python train.py --norm_place="peri" --rope_base=4200.0 --bias="none" --tie_embeddings=false --extras=["capped logits"] --init="trunc" --lr_mult_qkv=0.7
MLP neurons of a small language model. Each row is named by its layer, matrix (gate and up: input weights) and neuron, and shows model dimensions 0-95. Each number is 200 + 40 x the weight over its row's rms, rounded and kept within 0 to 999. A neuron's up and down rows have the sign that makes its largest values positive.
A block is one neuron, or neurons of one layer that tend to fire together. After each block is what it responds to, as a language model described it from the Wikipedia text at the highest values.

L8.gate344,178,230,230,162,225,166,158,176,172,205,262,181,210,240,238,198,183,141,226,250,253,252,232,222,175,165,224,213,146,190,177,200,263,161,171,234,210,151,201,224,197,154,216,200,205,150,150,168,307,178,204,178,197,173,143,174,200,235,215,258,170,197,199,240,223,134,274,225,155,215,227,206,259,261,199,280,197,241,305,167,176,253,175,191,254,196,158,148,181,228,220,137,213,260,256,214
L8.up344,252,166,322,210,217,233,246,223,158,208,327,233,191,226,259,203,170,255,226,207,203,173,204,205,207,155,161,269,237,191,160,229,228,206,146,295,237,207,164,178,282,223,199,235,185,187,299,198,157,209,136,191,188,230,201,166,200,208,242,276,168,278,231,193,195,193,261,142,221,241,207,258,144,228,252,238,178,192,136,270,257,195,214,194,214,205,173,232,118,247,167,183,167,195,120,224
Responds to: The year or number closing a date span, usually right after an en dash, as in 1970s–1981, 1974–75, 1987-1996. It also fires on years after in, to or a month-day, like June 2, 1986.

L10.gate44,175,188,207,187,90,279,212,175,269,216,203,231,143,253,180,174,195,139,173,173,180,185,97,211,130,176,247,217,269,173,177,162,122,155,179,293,161,153,172,161,257,266,210,123,207,205,254,163,201,255,218,243,164,192,166,156,206,205,229,194,214,270,250,184,144,218,152,223,172,231,144,185,186,266,216,186,219,205,228,222,156,275,191,207,205,185,260,201,145,201,212,252,152,207,185,193
L10.up44,201,210,182,240,206,154,197,220,204,223,117,167,233,239,274,234,227,188,217,237,260,164,205,227,240,282,259,224,171,165,203,197,181,292,269,271,212,217,187,190,241,222,243,349,222,160,217,202,182,198,179,219,247,172,212,236,206,176,211,167,199,199,211,145,275,205,169,197,152,222,236,205,256,163,195,238,192,268,190,100,171,204,178,216,160,197,165,129,194,233,167,202,153,157,193,189
L10.gate55,288,180,253,222,195,211,155,149,163,178,233,216,177,221,180,238,203,180,207,228,128,143,196,269,203,247,264,173,219,152,145,254,226,214,207,265,187,190,204,228,185,171,211,142,154,178,172,258,246,187,256,166,261,283,216,212,168,175,218,148,194,258,179,179,210,196,204,185,183,118,192,163,281,186,251,237,241,180,177,180,290,107,230,190,253,189,271,237,185,149,317,160,157,221,218,225
L10.up55,182,246,188,173,255,196,156,108,277,178,98,126,130,202,199,223,214,255,145,167,218,225,210,173,203,267,204,128,169,213,192,214,221,240,159,192,174,205,219,167,199,227,168,115,216,257,244,268,207,235,190,235,178,139,196,260,171,218,184,217,257,178,241,223,189,189,266,122,213,218,138,162,160,111,181,226,228,210,192,202,174,176,228,176,191,107,207,255,142,201,218,221,305,178,195,130
L10.gate82,207,214,156,116,137,263,254,201,140,224,205,148,215,225,238,316,225,246,158,226,243,208,191,231,270,194,185,208,218,222,159,207,199,112,186,252,177,123,155,84,218,175,272,238,193,168,202,211,212,129,207,179,219,183,206,237,159,180,183,173,150,206,178,177,240,233,276,198,230,119,257,232,222,182,269,200,234,226,260,199,158,170,193,201,191,219,253,270,179,205,215,135,207,211,182,164
L10.up82,165,241,224,211,220,188,234,184,222,258,233,191,230,199,164,154,229,186,201,232,180,178,170,190,232,188,198,183,154,152,197,221,191,241,212,254,183,248,208,266,226,192,196,172,191,262,208,163,141,224,231,116,233,193,220,156,164,202,162,220,155,203,179,226,198,230,196,201,272,236,216,196,250,243,211,173,156,233,215,235,196,288,236,209,149,225,187,246,143,183,164,124,243,155,147,148
L10.gate238,215,171,182,186,145,240,286,177,194,189,262,202,197,194,140,195,259,235,209,251,160,241,167,155,152,199,249,259,153,194,228,235,190,226,231,127,223,217,236,171,251,226,206,239,176,162,206,166,228,225,245,256,159,168,130,308,219,200,230,167,169,208,173,181,257,184,234,206,194,209,167,187,239,257,183,216,160,173,228,178,185,254,211,180,203,220,192,227,150,202,205,233,130,245,294,259
L10.up238,197,258,164,153,191,226,115,225,204,172,209,270,269,249,139,283,177,197,173,212,172,229,218,175,160,188,215,260,179,210,155,204,165,212,219,204,248,267,183,124,262,191,186,250,185,194,253,189,202,192,213,166,226,157,239,146,215,230,222,221,212,198,226,172,205,248,250,206,202,121,186,224,155,236,185,258,123,195,171,151,116,279,199,201,282,180,231,185,202,223,310,150,172,166,195,190
L10.gate243,120,321,213,232,189,233,151,230,254,245,172,179,149,175,135,194,229,308,225,195,233,227,289,146,179,218,152,233,257,189,179,197,196,224,205,299,200,156,177,197,207,212,278,225,140,203,159,191,211,238,103,142,178,263,204,203,187,263,276,223,248,170,204,206,291,193,156,200,282,241,188,233,234,242,207,227,115,169,186,192,185,261,212,256,161,234,120,204,220,184,211,252,194,157,157,233
L10.up243,200,276,194,213,172,146,230,189,188,260,187,189,195,140,270,149,246,212,242,215,208,226,229,208,205,226,167,100,219,229,211,161,154,169,215,202,177,125,198,206,199,173,191,201,177,208,287,220,238,257,108,145,215,215,192,248,129,198,250,247,229,155,217,256,177,160,208,180,214,198,266,128,210,265,168,194,129,221,122,233,179,218,165,229,252,247,90,204,220,261,189,144,213,170,189,129
L10.gate444,240,227,222,189,203,221,214,144,215,140,273,142,162,184,242,184,231,219,145,196,212,200,188,181,179,214,227,285,164,234,232,174,262,261,179,200,209,196,141,179,218,137,112,187,198,164,159,216,231,166,234,232,219,203,178,224,209,129,207,187,205,188,159,187,153,109,237,212,263,211,268,234,195,179,189,196,116,176,234,307,213,186,289,183,203,151,264,202,197,164,140,184,252,227,214,186
L10.up444,222,204,233,217,201,242,210,255,234,195,152,157,179,265,259,236,167,244,126,241,231,201,207,186,270,165,179,194,219,158,207,292,189,176,138,208,230,192,233,230,159,212,216,178,130,265,110,159,165,174,167,195,165,209,127,208,181,229,166,264,161,147,181,265,198,180,260,160,208,139,220,192,165,232,275,286,212,91,155,224,242,201,223,170,194,181,232,223,195,191,181,156,219,234,199,141
L10.gate579,220,186,265,116,184,262,235,198,200,101,173,186,204,240,278,172,205,214,123,211,159,194,205,224,178,237,218,288,204,273,190,214,266,218,183,215,236,207,259,261,204,163,164,179,158,182,142,241,203,173,142,169,166,220,222,185,153,244,173,208,154,242,205,226,177,264,206,129,225,240,244,214,192,231,177,193,155,146,234,172,133,230,282,163,212,209,220,200,243,259,236,141,279,246,211,223
L10.up579,132,227,142,165,289,149,171,198,186,162,149,244,239,208,187,210,122,207,199,214,215,218,251,159,237,278,295,214,221,205,241,272,239,164,195,210,125,200,268,228,226,200,208,189,148,249,188,239,164,201,261,135,172,214,189,163,191,213,163,180,192,200,201,169,293,252,217,285,202,226,214,177,237,256,258,155,229,220,154,173,211,194,222,185,292,217,210,237,225,175,170,255,220,208,122,224
L10.gate614,262,176,161,201,205,156,189,189,257,194,189,205,197,247,172,212,254,199,205,177,216,219,190,137,140,182,245,286,188,232,152,195,164,280,199,189,208,174,119,175,145,243,198,152,265,243,238,256,225,221,261,206,223,139,196,214,207,213,180,168,132,193,250,212,255,170,247,215,279,180,175,164,203,154,209,144,198,196,180,160,171,156,156,189,130,224,224,172,137,207,217,218,296,186,286,133
L10.up614,218,266,274,199,218,231,244,200,168,182,201,185,162,201,254,115,143,228,143,202,206,153,211,262,198,219,290,185,111,141,227,209,225,160,226,168,137,127,148,150,233,99,77,201,175,220,197,194,188,192,149,215,153,180,197,172,215,168,230,216,157,218,160,232,191,241,183,135,145,212,199,193,164,177,214,269,231,203,206,233,330,234,261,232,251,188,206,219,237,248,193,149,229,163,159,121
Responds to: Years, year-range dashes and range endings in Wikipedia tables and career/season lists, e.g. the 71 in 1970–71, the dash in 2005-2013, 2005 after a bullet.

L3.gate261,302,209,130,214,239,252,159,163,203,240,221,227,183,231,166,157,178,212,178,198,214,201,161,219,163,142,167,205,260,222,245,209,143,156,309,242,195,291,165,225,252,254,236,188,196,202,242,226,208,257,198,188,222,192,221,170,182,260,229,214,191,288,223,175,172,194,148,225,220,151,212,264,272,268,246,265,212,214,125,217,273,203,200,258,140,204,172,205,253,168,210,189,177,192,188,212
L3.up261,276,205,193,143,200,201,251,218,155,197,194,250,151,201,203,228,209,219,212,162,215,234,181,223,262,203,168,238,150,225,185,171,177,218,181,178,207,275,212,148,230,225,273,223,244,141,172,130,204,191,215,215,234,238,250,281,202,171,192,282,180,195,189,170,188,236,174,201,231,256,243,211,205,226,190,248,218,159,183,176,259,203,171,154,160,202,228,139,127,138,281,184,225,242,176,160
L3.gate264,166,286,192,253,186,140,190,129,208,256,173,184,194,165,187,258,129,204,275,163,295,193,233,249,221,195,210,200,209,261,214,233,140,163,205,184,200,175,211,77,198,206,167,190,175,180,194,220,184,194,226,173,147,238,214,266,157,149,232,202,274,223,225,233,199,197,177,226,180,196,204,210,244,184,232,190,204,195,246,161,288,306,217,193,167,212,174,252,172,198,241,159,215,230,176,200
L3.up264,276,218,129,224,195,138,198,211,240,223,185,228,147,122,266,270,134,252,148,201,192,281,177,181,190,190,226,251,194,194,257,215,156,214,238,249,233,151,205,203,184,250,212,224,176,298,186,178,170,176,175,224,194,220,201,174,180,163,174,193,220,229,190,144,272,226,166,137,164,278,210,229,198,186,231,134,208,206,202,217,177,268,168,176,234,261,240,213,94,150,298,256,227,209,171,148
L3.gate363,254,167,238,248,196,206,140,149,182,188,160,255,173,151,165,230,212,259,224,206,241,205,285,168,253,149,214,200,226,193,187,255,221,189,140,153,204,185,230,206,167,175,280,283,201,209,205,161,236,208,223,149,160,148,224,175,236,150,158,257,156,167,179,225,183,223,224,219,218,266,140,195,85,203,212,170,118,192,205,240,175,228,135,243,184,221,284,199,246,223,135,109,300,233,168,174
L3.up363,239,189,280,263,232,283,176,219,205,197,217,96,224,160,178,193,230,230,252,224,186,169,197,205,232,233,197,177,135,165,230,222,205,189,178,275,233,144,145,330,206,190,192,177,193,150,247,222,206,221,227,136,118,175,214,192,210,226,216,247,145,198,282,206,184,154,209,232,219,211,213,212,185,217,137,237,179,194,200,281,157,259,163,205,161,193,256,141,218,194,202,180,211,214,215,234
L3.gate376,217,224,234,216,234,253,225,160,248,222,171,168,188,157,205,193,217,149,242,193,276,264,153,247,192,188,183,159,173,200,197,153,229,138,261,195,143,203,183,175,293,284,251,179,154,196,192,237,218,206,270,245,211,236,275,200,254,189,219,240,161,203,175,235,167,186,165,172,220,248,187,235,190,248,190,199,198,137,201,241,237,225,134,276,172,184,246,182,164,245,173,163,217,258,141,161
L3.up376,218,228,172,244,225,242,192,266,217,212,201,188,283,202,167,191,195,206,220,204,253,239,120,215,197,143,173,188,101,168,266,264,202,193,208,165,139,194,215,299,192,199,202,205,217,220,183,170,272,227,206,200,182,233,275,186,212,208,217,201,177,167,192,252,221,130,104,172,146,163,210,185,183,191,171,172,293,171,178,223,174,177,213,159,187,213,248,175,153,221,254,150,195,191,193,171
L3.gate456,205,217,207,193,242,185,169,258,209,258,227,207,205,155,230,208,218,154,204,167,175,215,163,203,216,215,229,160,133,158,135,90,193,179,155,204,117,231,216,224,225,179,194,264,182,229,202,216,249,221,179,211,235,238,210,165,148,173,220,171,253,181,216,220,225,163,200,185,179,128,209,206,236,187,258,246,187,221,173,225,216,209,220,188,206,278,213,193,219,232,222,187,291,233,170,65
L3.up456,224,210,231,258,174,158,153,211,236,201,245,242,247,201,159,229,244,293,246,179,161,226,164,180,265,221,187,170,231,155,150,176,177,108,174,188,167,280,215,240,235,197,209,140,144,241,181,250,248,224,247,236,114,210,189,270,179,143,150,213,213,196,286,156,195,224,247,236,121,185,203,200,218,137,214,209,285,199,228,220,153,253,223,190,231,246,266,189,215,247,143,151,168,210,286,124
L3.gate557,225,269,195,172,263,219,243,176,229,205,170,152,274,254,236,221,120,168,226,253,255,202,180,169,213,155,148,255,220,238,93,162,251,160,145,231,222,191,185,250,216,283,232,212,217,247,166,186,311,231,236,215,247,253,147,232,237,156,215,265,207,151,197,236,209,189,212,249,193,242,177,204,200,154,182,227,151,196,196,214,192,215,256,205,209,239,169,209,161,167,206,255,137,155,185,260
L3.up557,202,166,267,194,175,254,189,172,159,203,236,207,170,220,168,201,203,244,178,197,245,187,235,247,194,192,282,214,162,294,206,167,207,221,257,220,184,147,201,227,173,218,186,173,216,169,213,151,236,165,131,215,222,135,130,221,223,209,192,203,190,198,217,163,211,173,225,129,178,172,130,227,189,243,120,198,165,253,216,135,146,206,201,247,172,197,249,263,196,121,154,202,192,203,261,117
L3.gate609,157,179,168,255,255,219,161,171,235,279,266,193,178,182,272,209,188,185,241,253,178,266,182,153,226,155,111,251,104,146,116,196,144,146,214,299,248,205,273,274,197,190,250,216,183,196,165,173,206,207,226,113,174,263,197,197,235,192,225,191,212,222,220,260,150,140,178,191,177,176,249,216,173,236,175,177,96,239,212,265,210,156,213,217,203,186,266,206,175,129,231,218,171,182,251,268
L3.up609,192,126,219,230,319,132,215,164,192,169,209,215,184,184,166,207,156,151,171,220,212,234,234,147,186,141,212,168,201,146,199,140,156,185,221,260,211,245,211,226,168,190,176,244,274,235,221,195,192,206,163,148,185,263,228,148,183,279,201,181,156,159,211,226,208,204,229,189,252,171,212,216,244,210,200,264,179,193,197,214,153,209,189,180,229,213,263,187,213,181,213,118,272,230,220,226
L3.gate645,224,189,220,252,169,183,249,224,218,167,183,259,205,206,197,123,144,205,252,242,304,209,178,184,182,240,173,183,147,145,202,140,200,252,179,130,157,151,185,188,228,200,266,229,207,148,213,244,211,211,168,181,260,238,207,170,286,299,282,244,232,263,155,211,189,219,147,160,166,182,187,104,148,246,124,160,164,212,158,211,263,159,170,257,154,187,180,164,149,209,198,222,108,225,190,190
L3.up645,171,91,307,281,259,220,207,202,169,178,241,159,209,174,162,162,184,145,204,185,254,258,213,145,204,212,210,221,168,121,268,239,188,216,224,181,220,135,250,227,209,241,202,237,179,213,220,141,223,218,254,191,199,250,209,217,236,234,125,281,146,197,247,221,229,286,143,213,220,180,227,255,194,139,195,238,192,224,173,220,226,176,161,228,226,150,206,210,139,181,227,191,191,237,143,162
Responds to: Fires on partitive of after quantifiers (all of, some of, one of, much of) and on opening fragments of Latin-derived words (ass-, conv-, Ad-).

L3.gate34,141,188,192,177,228,155,217,157,209,222,191,191,159,210,269,186,243,232,227,140,208,172,263,258,226,246,160,211,220,151,188,213,206,169,176,171,224,184,164,174,265,99,170,237,192,273,119,205,256,180,177,215,227,143,268,262,152,296,223,202,220,184,258,144,221,87,223,187,75,221,214,166,151,201,228,161,210,190,247,131,218,198,225,166,146,152,246,173,208,177,185,194,142,193,218,187
L3.up34,280,223,237,225,236,214,157,235,217,173,198,226,148,162,140,254,153,188,280,179,190,176,221,189,254,163,157,134,196,199,192,191,149,189,232,246,158,267,251,114,215,208,242,189,291,136,273,210,245,173,249,195,213,173,183,148,231,198,158,138,196,293,70,205,169,199,186,177,261,225,207,148,192,228,177,137,159,109,167,243,248,190,214,261,150,207,132,196,200,182,190,190,200,209,194,164
L3.gate249,150,168,236,237,243,222,176,271,213,244,249,105,137,212,203,199,133,198,199,137,141,144,242,239,284,261,306,85,198,164,203,199,149,200,228,230,193,190,178,193,138,225,264,189,176,201,156,192,192,233,167,183,170,204,130,116,238,235,232,181,244,182,218,155,241,189,181,121,183,204,178,179,186,201,185,194,180,169,215,267,115,231,222,184,128,159,209,173,159,184,199,188,155,167,221,260
L3.up249,199,187,245,283,166,229,162,185,182,204,229,219,192,232,147,207,210,141,213,113,121,208,268,225,101,209,218,222,269,249,190,212,198,191,233,179,250,195,134,179,215,148,238,221,185,283,159,144,202,261,234,238,139,173,85,152,168,269,215,223,215,203,235,164,192,208,197,149,221,207,171,224,231,157,205,140,174,95,175,124,146,243,181,149,155,133,158,216,169,166,247,177,166,112,204,218
L3.gate298,172,221,241,280,213,239,182,233,238,193,193,169,188,240,256,229,190,219,209,209,145,210,138,144,202,242,156,226,212,118,223,220,131,263,217,175,182,184,152,169,213,215,226,215,195,216,202,218,173,213,199,163,261,161,164,278,189,241,225,169,198,143,201,141,239,247,190,207,214,243,125,169,206,207,270,195,175,221,269,207,139,194,250,170,190,146,192,140,170,220,191,174,206,245,141,237
L3.up298,165,202,231,218,214,264,207,216,172,231,165,159,154,169,175,232,177,192,202,176,281,176,188,152,239,211,267,230,151,129,220,234,169,154,237,156,185,194,157,178,221,146,228,227,184,196,148,221,198,220,120,119,169,215,124,235,195,222,181,207,179,165,221,202,203,233,231,237,270,178,185,158,191,244,259,241,191,158,226,141,119,155,211,208,240,197,199,146,206,224,185,212,221,235,219,222
L3.gate370,170,169,267,200,123,171,225,182,183,254,217,195,227,232,187,247,199,193,221,192,201,192,195,186,200,259,146,294,209,188,166,177,152,186,222,164,205,227,227,186,157,251,225,147,232,190,182,241,256,178,118,260,252,185,198,166,181,188,176,286,161,156,162,223,193,213,195,188,231,134,230,161,169,165,236,198,176,234,229,242,206,228,204,152,148,158,197,176,207,218,250,158,311,189,154,219
L3.up370,260,131,160,214,189,178,149,201,121,191,271,259,106,221,257,198,153,193,147,256,164,209,258,255,134,144,259,154,181,177,183,186,216,215,221,286,228,207,193,195,171,202,172,210,200,253,183,246,273,225,162,242,207,182,187,232,159,225,167,209,238,142,214,189,185,226,145,199,179,222,186,142,178,173,196,159,182,201,160,159,260,180,279,192,221,207,186,98,181,271,249,203,238,194,222,230
L3.gate589,138,206,198,221,165,254,190,184,220,192,239,191,259,271,181,222,120,222,240,193,215,189,177,233,189,171,190,242,296,210,259,234,281,200,144,172,141,165,121,220,199,209,259,203,196,149,215,155,203,229,218,178,289,252,208,178,195,117,230,257,195,199,239,189,205,179,193,186,253,204,267,166,161,196,146,241,162,176,218,262,208,218,215,136,133,175,267,166,184,216,244,171,188,224,176,162
L3.up589,109,189,192,264,218,216,182,195,173,161,193,138,252,273,208,162,160,165,235,233,269,139,250,188,230,204,248,122,198,161,141,217,170,250,224,188,195,130,181,226,146,217,222,199,219,225,171,159,208,144,179,225,140,162,120,235,252,120,217,183,189,207,265,208,271,238,206,184,235,187,157,176,218,197,175,153,239,152,208,161,222,212,212,221,158,204,211,185,194,149,187,193,257,195,173,210
L3.gate626,182,192,321,257,218,206,231,174,168,233,182,143,182,220,175,165,197,214,174,244,169,167,192,209,205,211,181,198,217,226,241,126,226,184,120,223,194,201,278,189,248,221,195,196,221,187,165,161,250,190,220,194,115,196,198,197,161,148,194,183,208,188,185,114,159,208,278,240,204,230,181,168,166,185,162,147,157,174,181,133,219,187,194,179,234,149,233,223,216,206,157,235,97,209,113,319
L3.up626,159,259,179,207,172,144,258,236,108,153,243,208,164,213,222,170,257,245,220,174,206,201,132,161,234,220,123,175,224,206,160,265,181,193,134,187,176,171,209,175,191,152,156,242,178,223,196,200,212,159,223,140,248,202,177,200,249,125,186,132,205,164,174,132,146,212,261,244,134,137,246,203,177,267,160,153,241,168,187,220,181,194,215,216,181,233,227,169,194,266,160,180,148,216,159,200
L3.gate629,192,173,275,203,239,144,198,239,267,196,214,225,220,312,226,220,207,113,267,272,222,185,190,251,259,230,111,222,205,110,209,214,220,241,190,244,219,199,208,173,243,212,163,148,227,190,198,239,238,215,212,223,195,225,164,322,174,184,181,194,152,210,160,228,173,218,270,220,254,193,168,199,159,219,236,167,244,127,136,231,243,180,229,217,204,223,171,231,160,176,193,221,157,206,271,144
L3.up629,168,279,194,181,168,157,190,221,203,177,164,179,198,243,219,166,130,250,196,237,154,224,158,254,248,191,202,248,248,193,176,289,161,198,177,216,239,206,109,162,174,210,198,135,212,218,232,219,144,194,221,309,305,141,193,218,142,170,197,190,237,284,127,229,200,184,164,155,197,186,131,228,239,155,181,186,201,197,194,163,167,213,207,133,247,215,188,91,157,193,142,213,233,163,312,286
L3.gate657,196,186,191,287,175,192,227,216,210,263,205,182,229,203,178,205,212,197,210,218,226,192,174,143,253,246,189,177,268,218,215,210,188,200,241,219,232,166,129,236,197,228,238,196,221,253,189,138,199,213,208,192,229,204,202,148,240,178,177,201,239,187,161,239,288,261,146,230,177,198,231,267,142,174,194,210,320,181,194,223,93,191,237,326,138,188,158,165,240,214,172,228,248,178,181,150
L3.up657,115,184,200,234,168,152,242,225,185,234,248,267,188,280,243,230,191,203,178,223,164,187,241,278,179,170,260,258,231,179,128,207,144,152,200,252,174,225,138,273,229,260,234,143,240,205,206,175,218,224,160,225,249,222,137,259,261,169,204,291,142,286,206,189,205,194,296,189,243,227,239,148,215,145,184,226,193,186,207,163,214,182,126,187,214,225,212,158,238,197,232,174,170,238,225,187
Responds to: Number tokens right after a dash or hyphen, mostly the second year of a season range (2017–18, 2022–23) in tables; also date words after "on" (on May).

L8.gate457,216,246,187,174,172,168,147,198,158,265,296,251,233,269,245,247,197,194,234,203,141,254,186,206,173,259,226,145,153,219,212,196,88,221,192,193,187,212,248,167,251,168,249,221,159,180,227,206,134,200,127,261,182,262,152,178,155,183,205,281,216,220,238,218,293,203,199,214,199,222,204,271,273,174,218,225,185,204,220,181,213,203,211,163,279,259,218,246,264,183,140,93,251,155,218,153
L8.up457,221,161,216,176,178,94,199,199,237,290,273,192,141,178,128,246,203,204,184,217,216,241,146,157,188,247,229,185,192,176,223,196,147,218,228,204,199,231,245,198,209,259,206,232,138,207,209,156,247,263,167,190,146,189,162,141,153,160,174,256,209,228,236,174,161,215,124,217,277,212,186,197,174,193,163,244,266,285,122,157,228,187,214,232,205,194,279,114,177,182,287,191,140,156,290,197
Responds to: Fires on "of" or "the" after "one" in partitive phrases like one of the, one of only, one of China's; weaker on scattered word pieces.